Weights of a small transformer language model.
Size: width 224, vocabulary 2048.
Architecture: LayerNorm before each block, learned positions.
Training: a variant of Adam for these matrices, 260M tokens, 22107 steps.
MLP neurons of a small language model. Each row is named by its layer, matrix (up: input weights) and neuron, and shows model dimensions 80-175. Each number is 500 + 50 x the weight over its row's rms, rounded and kept within 0 to 999. Numbers have three digits each.
A block is one neuron, or neurons of one layer that tend to fire together. Before each block is what it responds to, as a language model described it from the Wikipedia text at the highest values.

Number-initial tokens. The first piece of a number in running text or tables, such as 19 in 1993, $ before 10,000, day numbers in dates, and score digits.
L4.up308:482466426548535449440512702558548410527480523441482529530536374521488513489514373526399445532471434562513467449444521485494519561499480564488451508513365513512450533547531443448425540364595484483509439491484424545518577618541525467494483469474546518429543467577574509438506559493492531533

Comparatives, periods, and years. Chiefly "than" after more/less (more than 400, less than 20%), plus sentence-final periods and century digits of years after "in" (19|73).
L2.up3:509515515488518516464579568581510507502509470446371437442550511513461462469413451522544511577548403536486471414501525541563505646534512487454581491535334513476519500598412550487371444557566496521525497469509529492584562526547536500513557435443537588523460485562565498409583476555488489484
L2.up307:492477408587501475501549624636544546520534449494376611607496348484458464503436550519494578478408532575483457423487520561576485651540439544455477497513420509531511459512527544437466613433540531485563511543522521508565502495573489428505544441518509546510519518538530494457531503492493463514
L2.up363:543458475582509477493466530510517435425530510537519548460504501479491496497524490571478584433437499472443472463522483474482461436473558482436528500406535325493532535495506558490540505543546489492460555537484463553553562456449557513502545465452526463579562520474509463405578526395481443595
L2.up410:447401514550497516523485541473546472460499505561423598532472477561511486494534367516503554483537449524486447439487533508464450429474517557519491502542405514572526431555508503490464591467577494456500597530469465509532552473460454515516517517530601522629560570475558473349530478479491499518
L2.up516:527595500543510546492521508602516527484546486500396564449567483478482492553506413441457617489499379587526437444503510483486498467523369518501604496538448399540517447566442475483539483483559593404486396520454397451442503502591487507470504442452518519512536475498480517532517500543534581464
L2.up534:548394525511485580490482578497503561459491508539515498483477556514504509562509438507504582524453526483487445514556400551546478459445518552494577490512504488521533361521459481527392547501540427461436511509511488489618433547511463450528370463448510514472517533458548464535599457491480502568
L2.up712:526489467530499499495487553537439392469516507393514491537510452497496387557551496584457498487368439485500467498512532490543569486473547448475504526539376475545444647503492492519488473552562484452431538480482460519599572554500498495537492465394604480524562503489553375446566507466460560555
L2.up746:509496473501498485484494532520426457485472512444506460453512463532494405524504390517521496521385484453505563484493523469513542501479562527500449495545410464531370542563589566561453487564535539424516571489454451547599584573504447577538477455416597457542545514545681440439542511390459542483

Table headers and section labels. Header tokens in Wikipedia tables and sections, such as Notes, %, Population, Pos, See also, and is after an article's subject.
L4.up53:538490580548470500459528518428551539483463510523529517456484527534484544502492399506429484484463552472543466465434535534488487489464462549536501521559576473531485486477500443498544495535524561487579455500503449409475537511553467489467400542515526400554524550494570474481534602423485588541

Article-opening predicate word. The first verb or preposition after a subject at the start of an article or section, e.g. "X is a", "directed by", "As of".
L2.up59:504515481515492458488494614569429492573545502567464526470533495470516498602492423471525508475501404552464439518485607448448400507491489553505489498440429518532421489458560484517450538547470635375417506595514505558528530481502547459517558537475442494392400497551614427476564519445451555643
L2.up240:510536542511547465539539603518509548490451514538549519584489492479515524497484497570469457454487495458442537439549479577503491544476402482451522501492466525480502474529539453429447505474454484421513498551520547536494519466453516442520441511529471513440432545488544390509595499545454652501
L2.up387:492509502579501554573608508488493502443456502480572473449481538526484482533475394533421538462557548464498503498517489517614446557412422529498490526455469493561453468549512352479471571484507414464544477575536429528405603475495524487506596553538459470517477464516512518498530480493504470490
L2.up446:535439534506482506580541527468520572465486489535574561476458552473477484581452347637521563531504471465550471545473459567520443491474522570454559475504443554465530440536352509512397559518473446540498485611495468499515449450533536488470573527460482583473465479547550549512481501477493443601
L2.up454:486525485547499586637502551505533518523483487538496527503433510491502477596495410563438593425531452506549437473544565493568508590508363467494449545545537510481531473504442477439491476459498483440495420556514442477454462451569553509481590488475463453509480397502506522549515503538586457570
L2.up477:542540499498515476496466532476476559496494503518496450510514559440497431559502401510513491549546503466512497548538550535484515592483429476423460559466472537492515467489460496550497511616515453451449473467543446521467469498497421532519532468422467571454416493501545492521553498461469584564
L2.up492:469558553551485403514538558506463552536461438506619457490488442533474489594424461488481444489482545548567544421530534554503416469485474470498530468483545507521526491519491471448529575495480585481383466515564523529523682496532550519456543487495498578387403475460505499478596523543536456598
L2.up830:478548532490484425531509513477428550485421470519471460471483482462464511578510453585577487519511469556536602488513569532559493514519399501470512490403519469500527402555571478550543528569479569487556506561517435546496609504484573530494471465516425552469523516504565523516521579538476548490

Word-completing pieces, auxiliaries. Second word pieces completing a word started by a short piece, e.g. for-ce in forces, on-ce, not-able, inter-se-ction, plus auxiliaries have, has, had.
L3.up161:643534533557493503448456555517451569593525510523533553456530448435530507463443338503514507533436453505510387412440527571490450483460482471531476499479487550497435495439433549442493500508515585546553474576503437415492544485499480522509575495445562542528529523443550507493418493401519625480
L3.up301:472551501531520507542493518585536522464471510523554481507498426460521466457492437459389570479533476445501559504459558490463551470538534503458509492531361433532477495484444509511550544638609630484458490452465500458430552471576493532502525453548623421521485477496563563442495627408457578532
L3.up342:635557569495528500514505534606522511479515508527490512447506480495523489542497467442539403620502478509556446550474553457595462518502493477489453482537391546523345461513411493488525477515516598479467382496506485461513527474542477530520496522468608462438540489505557485480524478434527635547
L3.up634:517385595534474551474554554575485416547561482494506526505421535496490513558476464520410462398458555549523441487456499490577587520539497427527563539419463543563449426604507469448476476485585509510512459448466518456591561493513501519492496498463569446414554497462456490437500438543599534572
L3.up800:526538557547479501445498493563486547508513488443446566452576529539499533604472364552553440569500514465547531446594486505503511437457529475500475519577437489474414452455521537533484469441576546496479507536473515418415489539505405551487411518505531506555525516482550505560531542485521598459
L3.up836:604510532503548544482531543508507403637477463477556527550572478489478511489444468437490483556521484488529461514446447491539511505551500487519559524549469520511432544482470537555560457594528612504439478461482467532482504573645490598490584475553601456477417460491488558441505540541531570529
L3.up840:551586494523564643503485484507449462498493475483440464503557481461472470485508443603526504572486477480502557516461521507556528538633514597457492477485437445437467460520463506513440421493479558539463413532384531451505479594543468532503521471472483645487459505508606563516457484431572624562
L3.up875:545377535569519609467548538582495411521609497576488519474434440603522490455506404588518415489452520511517493578578430505502554535459531495519494522502511517554483466534470533544451519444480429468443535502487446467500482539438497464503534470475510411551571422482432532421526466483584516521

Have-verbs and g-starts. Forms of have (had, has, have, having) right after a subject such as Males had or It has been; also word-initial g/G pieces, often in tables (gained, Genes, GT300).
L2.up303:512466546485480468486416525512484504577487475503380500458491455515502492563517424479577499472474495498538577491561522507452458478506529482486541538430425450499446453567518506564474470617508570459557517558469558566491479556540471646527480451455572511498590539474581466431529471526569628502
L2.up367:544566521511512455503536499524482554525559452446508565454450488454433521588493506414448594555421537478579523524608470465474433475517495507553464462544549423561391459450489479477547498485511518526484494487460538555482496421613503578285455468547474445516588505491475532483437522519519475492
L2.up392:559523549496530514468474500557492568526639515502528463529517402487501493530481495510510430585495509527510512531479535539540481445550473464524528502492477462610395393592480443491492451560504562475476454498493540481490445567501534522520476571479542513476584518459490481403522455450597572511
L2.up595:489500614495487526522504509534505496451641491541502480553565378501489484566446520489554454604525344552538501531556555518468529476451435442559470499570527522564381473508496453467503507466579503438445464395501553450523422506578531571472519458517544403474582453477588419458476482517541517481
L2.up604:495577528488484636475528574483428569572493493497481530489499468470492516621449458588545431488468511485612455499520573460546538480498499460520452496546504498448537468445530529569489494535489513551454425524521487486527576560525535486516502410521513559492481520475496496528439468527655526580
L2.up809:486505538530476493497522543476604608524555449552483585430424478602462500537511483560540418555501480504572422485639509579476450489471461442486469471475497500567410424541456507535528497503522520477501443524541481438445444456544470486501443547500459578555509455479494503471521479488551604473
L2.up813:519635564508512463615567530498489512541476508531575485551529440462520455558456543448444418629430510456517450445495584515475497490392491508566422485514499478610418477503480375513526415482489547454519500495447499513471489523566542615498526444564471373473556458477623450464502473491455535500
L2.up824:492538509488494542527491507489507523499657501544426495596496485496500526492511458470472398471548437626512483564536504552502473463549430437492484496521438502525495499440458486531496439488582461474541404435503475448493426580482459534510506555423663478467546499471524508486531453514543604501

Token after a noun phrase. Either an auxiliary or relative word right after a subject noun phrase (have, had, that, which), or a word-start fragment like g-, sp-, be- (sphincter, guns, space).
L4.up448:580458498501464548460517582510512578539537486551455478516537455514485521559472438664563540601540449546562510458484452424531496434526510454536489533492424500542388409483442444523397526502577500544449384523519507512574516503522476463502494490546572451497564512514442493424423422468603606577

Definitional verb after subject. The verb or preposition right after an article's opening subject name, mostly is in lead sentences (X is a…), also located, at, in.
L3.up72:458525511502520482628563530503412500514477456483499503495499517524496470579502430525515438434506494521507459437525560451633514479628389482425515512414469560483575470554568484524474519541511515428446495517529399478461530532547569563494650499460516583432444522537533567448472477445555435664
L3.up270:476519422578481539536617592481528570491509466514548560493582508582484502497478438481496481509562559525500568443497386519535471480441431537428555503450439450468541427491614514446442519476447532517422483534453507480515589419503491443508451513433465536458568526510574472487546500505498502547
L3.up310:573566540454497515523447493497435516518552514526396384472505545443485446541478447650617445464475444532532447444444523501489382454507438413515508486406462533522493488568522379552432562479457554447477427537531499428539603480503534460449440484407482530402474475531664447540546508532460514605
L3.up349:545481528542494522700488553566450593521509439504517510463469482521441516512397437583454519511491443540563482483570493490638451487511472530443582519486514486565510544614487510470458511460528516405437541526543428511501458511494558480501615537460564562449490455452522556503466463584562461580
L3.up439:443468545477507406616499498477505615566487496446513539525471506509482450563465458548502523499477533510651527445536516520675471498464561443429498511524408544475463436540524536474438545454607459428449536571510514525468483455511520507461494452443601609416531431473499513490552544410471445553
L3.up460:549479528528484517452515522542487579537505497547495554522550535524517492571510392529470541522469454530509476510436534584532489491425481546468436513513403501516405548511410382580508512467503513408427519580496449477510571537543515528478518401431483475446616516484661512539592428462483503572
L3.up594:548538501497484559511559536503475512497399486520538456576505531450525489559458429556487510481510437576486432494437560563588453492465514491478523496432390509495397374522495411441358505585488444472529515482498484482578510521509531524528503533484539520364472551501584474575556490421552537668
L3.up792:467459547553490473561589508482439503474489478523512483418468541490463463623541468514518517526515512457537569507463471488551456472468425560435486516442524514536500484550563526562475574547578478392419529499553456528490535457494439593434581486488434441493446505512573472454584505431452475680